Weights of a small GPT-style language model, trained from scratch on English Wikipedia.
Size: vocabulary 2048, 3.93M parameters.
Architecture: RMSNorm before each block, no biases in attention or MLP, untied embeddings.
Training: a variant of Adam for these matrices, 268M tokens, 8173 steps.
MLP neurons of a small language model. Each row is named by its layer, matrix (down: output weights) and neuron, and shows model dimensions 16-111. Each number is 128 + 32 x the weight over its row's rms, rounded and kept within 0 to 255. Numbers have three digits each. A neuron's up and down rows have the sign that makes its largest values positive.
Before each neuron's rows, "fires before" lists the tokens most often just after its 100 highest values on Wikipedia text that the model never trained on.

fires before: "\n"
L5.down351:111160093131122000095147133111139137114096098152184164113142090157130113113115160142119138095146127078131221043155089150148155134123164122127131119178255120149141132175108137091144106140130136178153116116133149101102130107133091101109097086095176108130135141085154107089085101124089098128

fires before: "\n"
L5.down349:082151123154147000130138134128102095142144116187164139117114159149126101145105113140101113110134140106152175096091138132102129129119149124155074125118255164137125118133118145091113143102145115160082160102137127138139151100130132158111114113044186110130143112148141164105111124135144136125

fires before: "===", "-", "=", "\n", "==", "S"
L5.down115:153147132083117084087144104152154098172053144165106087125116120128111131127147110158102077085089109178080082170147126132131139107114104135032122116111198165129129078169140159222203135174186140141105079155152121158109107163165019168107098109142123121139160110081096120140118108095137093126

fires before: "===", "=", "==", "S", "H"
L5.down145:101145156150097079137113080122128135207162125129158103129116122127131137126116134173121122124132091185105143131170147115159076107108052091113061104162183156162144132169164140145107126159118150106167084114155130130142125171134105142197123103134118069118201176123145122087122087080090132206

fires before: "\n"
L5.down419:104128115137163000150137126090162120112108172176139155099107150133114146135130126135129116111113145000110193140130110104129123134090166127116118125126255137142131094111082147127118158127123142120132147119119151080158134095135163093138150163117143119136165150126151174123146076095108106152

fires before: "\n"
L5.down553:089107144119125016127133130122143117090107126152146127136125156113133124143131139152136142111138136067128159122160126135117129164107142115129099135107255168146182136111134151091105133115160115106098154142142119145129164081179096140112153075067168097155126154149100149102123112127122138131

fires before: " by", " the", " and", " in", " as"
L5.down598:163089097141207011100114142121165118100133112120149109128168067172063075156090140175134152136105141105142099139109154125094165104144153201135170119151156150110125122135108174133084127086102117104103184177144142099143185084119120111163120200104193139125115208157113134148149120099097138151

fires before: "3", "7", "8", "5", "1", "6"
L5.down253:146129151074125158133124110069134114128126107101127110068161141201120123115161129114135185117110183137155085137129130154128110101132137159141120095088155168081162130094145096149131139237109124057166121108057187080069093129131166116137144179138153134100116162122124156085137104126200150132